config.toml
num_hidden_layers = 8
hidden_size = 448
num_attention_heads = 7
num_key_value_heads = 7
head_dim = 64
intermediate_size = 1792
vocab_size = 2542
hidden_act = "squared_relu"
norm = "rmsnorm"
norm_place = "pre"
norm_eps = 1e-05
positions = "rope"
rope_theta = 10000.0
rope_fraction = 1.0
qk_norm = true
attn_scale = 0.147
bias = "none"
tie_word_embeddings = false
parallel_block = false
extras = ["capped logits"]
init = "orth"
init_std_qkv = 0.0245
init_std_o = 0.0
init_std_up = 0.0245
init_std_down = 0.0
optimizer = "muon_variant"
learning_rate = 0.00129
lr_mult_down = 2.0
lr_head = 0.00456
max_grad_norm = 0.5
warmup_steps = 0
schedule = "wsd"
decay_fraction = 0.333
decay_shape = "sqrt"
final_lr_fraction = 0.0
batch_tokens = 131072
max_seq_len = 2048
doc_mask = false
train_tokens = 620500000
max_steps = 4735
dataset = "wikipedia_en"
MLP neurons of a small language model. Each row is named by its layer, matrix (up: input weights) and neuron, and shows model dimensions 330-425. Each number is 128 + 32 x the weight over its row's rms, rounded and kept within 0 to 255. Numbers have three digits each.
A block is one neuron, or neurons of one layer that tend to fire together. After each block is what it responds to, as a language model described it from the Wikipedia text at the highest values.

L5.up44:086185146105138156137115143091121092176100075144212120082133135126119154127100205107171134124124208128136140140168129150147087144107103145117107139155157163123131126084202120120122108101165160141073072096169133148144136128189133191078135108139134167100094099138085104150120131067173060108
L5.up73:155112139081158094140104081105060096079155112130082120112117171136099116098107135152121097099108151116180154117188107139129194116155130098122146115127117119175119116102115192074189130103162105162120052081146154131168099139110139120186126131142148088188119116184061116063098173149154124227
L5.up330:121121141128154165104138128122080116097140122107113121056116179120087082118149145095162118146117062118124127071076156121134101202138121160107091171106151149168072127150146152152088077125174124113153147074076152109136179184113182160079120165100100137105185128071129100134129151101118112116
L5.up511:174112123112156182137065162154091087182136113128059095083124175125108057152157164050219109194136126126156143146190115135100102104146117132181170102087134112175101072121076158120114148148131121155129162124086128164136145100116170136114148156139157155143146161084160123121116154107069148069
L5.up813:163165087127212126128108124112126028126133084104082150107139197098058174133127186138148139148128135092100134117110103160162100160167161153133183142127153155117128112134160126088123083083112164141121117093170134075144124150072165088124118122101158103157109100090114152165156096117124123133
L5.up863:094143096050111178123136045112121043114169141113189111111198102110164115142110140133135197102174112107123155175133136095114145129162122136127178130184084123142067119146091083129141169184143120126123081090166103109156139149051186090139068074191090099141075116141121123168131105103189169150
L5.up886:103157075143086142117060166114134126146129149164174114118119093123099147129148161163135128114152117083144142097190140129176137192131096170212138145127124110155112093102131163126093124095156112117129158115112127094176149195152163128056233187142131159124149123098110097092099164143163140096
L5.up1131:098135151157094148199082062109133139100150121056132124106117143128161156157127164110121193102171191105160119091131107099129126183136171136149123152115124103110082086148157129208102122095133143133128073124093175134144130141118129124113173147172130194122112115121143085101130182105086108118
Description: Word-initial H

L5.up176:186156130096180134102122111183068118157135145114162093091125177111104153068075106170099140126095128125147230048186132071129102123091128139152093154122112113087121124117145116138088172078088128104087137123117103110081210136097102073084130142152097185114108119143080171062120125110136134114
L5.up287:210062165107148125076108136149102184105090195140109088098124088184166163122109169074123113094129137161101176090131122126084152096147105080123136150120110172117074108085073139183096091102154112126161127137170169155188144152113087164143104202144094165105070146157089168091155097117048125148
L5.up464:090145147087155103096076157102111134135118134157138077161148083110137108162173151163133140194127123122163153100157146070170181105140172115122100163170119140223165114090169178075117110097153133062114169105137138133123194103141111114070096115092112155141107139107141150089084119130120110160
L5.up674:116171074074127120152181091133132102190136140106150087082100097051085116129141125137089136166137132074111101158162130111120109095087133159155152106089091137126176141151152119143071075102164115140169147133122130112157122096136086177114127116090133155134132108119151157061144135144112133105
L5.up734:139137154134102099103108122116158058147150128181147063118150154078192125161118169132102134112133148132079107076173116097102146073071120141181107098111146162132149140151150101093129084074093102113147116075192102104148163094155115116122137149124155143141157142214168166097136166110132168099
L5.up852:125139091150092127153122154114091127104096063152116109116118149102064091099173114115155135112112140144163250080159103054134130123139108091092162145112098142154133111202007123085143139065135093152119067183151116121084178185123117144156092096081107132142140078108129177112131149091117121097
L5.up1107:157147045105155142132112088117091170142155112142132101107112102110155136132157164198114117157121147129129141148123103132154114132117131124163099143055144132094125107122125138121068202175134099165104149153084081118115163125049131112086134126135157100028131129170149159066095175149094160128
L5.up1688:106140148094151152100124126158066133086151105113114101089152147104189086185087183098204128137131117180121147016113192111146128065092104188176161130053098091138173136161111094150146159072121160116103132144139120125100144185154174182090125108128142126094102136134108130094116145071053119078
Description: Unit after a number

L2.up697:157126142090139096183125142101162117128124108177177129038192149108139162194151103186112166181106137101131163132130174185089142078130147174156145127144194113117168172204101139165190089203164146140158160091165084095153152114111108147152102078096156137144091118147116115075150127125080152084
Description: Infobox boilerplate tokens

L2.up260:100160157070034120105096109115128128117174116111137115106117151104168129141083156153110088127156080135130155099135111155083109132082123160111160153115129080115057133084148092143122132156135140154117127116142151138072169105095108119130129141109151089128147192127144139146185058173216114169
Description: Clause-opening commas

L2.up871:088144180119093088064121137129124094129128122163171178072119173024112091194167097159131182097115178185158124115144128131169129135043077102115086145108191133179110101110085135163132117177139143131138190189114137175174100092099108192161108144103150137081135104113093092141159140146170114155
Description: Word-start fragment after hyphen

L5.up442:106129142087156101112120095163143123140129092144198121192130129120104166147099086139125122110166178186125147195160101129104101169116099142152131141110160096098135091113149099155112110077140143139172137110152110114075121143137140163111107101065130087160151135105157184089040094150125107070
L5.up812:040107172107063113033104125163108134169118097108161105160165152091144136160110132094126113120113124141161133108140149126121145108087147174176106158141127117099075171126092104147125195124083083187118178134119174123091163135089099156133055157115093131171232120101163120123164109133190063151
L5.up1331:111151105126122173086135076130152110130127108096144135103148194134123125129099093111128083136157124171180141126075123193046089046129132104178148114127132107050081148164136089099135092105125102135132093103124140219172138158104100105124135105116095103118165144167180133071128097137143116154
L5.up1386:107099180129076146158104153131088184118149117108153107177134144068092115162127101140111064192120117123129154075117091110116104149083116117131101184134131113145088157144135077124063154108095073167149119141140149105127140099134128144168077120144131135145171170112171130144131112157124147134
L5.up1393:145094157129064155123142164164100141090177125129143062155164136173070111112119126150106155202118115101117159123155119137170075157139123175163174121152140093175102136118098136103134181138082187121142097154137087081174136107095109145141076129101117129177150160122103152137116118123167117128
L5.up1524:132078129103102152168070153128122148143195062136116049150145164166128094179101125169137140194139093139162138134144166151133155079138132111135129199150080109063091114121150149114090161137078110139100110124105189128062133145089135103127090146176143099194147148134129134103160110185130090150
L5.up1530:106141158097123087128163090144144083115116123164122152134121134108118114137127104129217134123146092138065215164140169153095104204090164107143105133096100174154089116140172128114183141151070133117120174141056146160069070165132125058100139127172139124151093133151131162099139106122181129091
L5.up1594:130151180134059140107179114104137096137149129137186127120097162083092109139112138124212099163168179151103179167135146126112116158110222119131140191142096127115094156152153098091115119113102074138113159113116148119072135150141121073180117159105185135154122213140176127090152094146198166146
Description: Sentence-subject name endings

L4.up54:206144153112091186074156168076128141103145163173177093112091093133153108152090155106143127149117086103161192130133087176136115138079179157108106116143087133104149127114100107176142131133119060108147101136121186189092142100141151104123091122113129112093188100119125119134092175136125082127
L4.up378:133104150139183194129143147078151063104098155144104171134179145093139144131118113122079126143176179133102149130148095130105156160149126150132118144103093099093160109157131130091117124174142135119088093165144113095129141124139113137160157082123102101161115137072148160106124131118143166207
L4.up767:124145169119133122134131115127190114148102150134145107124106097138149183167111196098208124143133139159156178082186113119142166133154151093171070136095072085106184125146104191165162100126092164121129175071096111136121137163120174139139117140131129124099140104148136153097079087100156102064
L4.up785:154133168107126085150084123163182102109104124154120163115127082126073155139112127060098139154099102108098087116156035119075153108115174100128100172127101153157099111127103172201131165155126152142117194063155066165141180126145077119090084180146163168157139123110119123085116173172127076126
L4.up889:132109147110150092067114126109165065194135111121150107139091088142129131164167140100085136153112143145070100064151136135128129122075177111142139134171051131099143134162119112149177148108106171165097161052145089156181109145159113072060162147075115155104136148150195158136137080090127144133
L4.up1045:138169153044113133164106128102085133138173105137165074113147102212159145145082214100155146140026097173176147138142175162133156088172188091150117090081082163137148156149118122187137103144154119084095131130130158132118137121150132096098148182140152147175154149123165093118130122168174054165
L4.up1329:097125217119070180120139131146117129114113106158135107118086129121111151146081112083101159179175113115141147081093121100086128151129164130195070129115083064158111165113098172117082145130139134152170151147249045091152157108068113125087128135119189175148148133134146122138141159114113177110
L4.up1369:099142152141088133131132065111107092127193159131091139138144106118097081139118127070129150124140136147199133143190117176108123188162175089143183139130107106096146179160174153148165148180115110186133115142082101101205109166126141138124171074147172153093108129051109153112113127123180066099
Description: Units after numbers, and "a"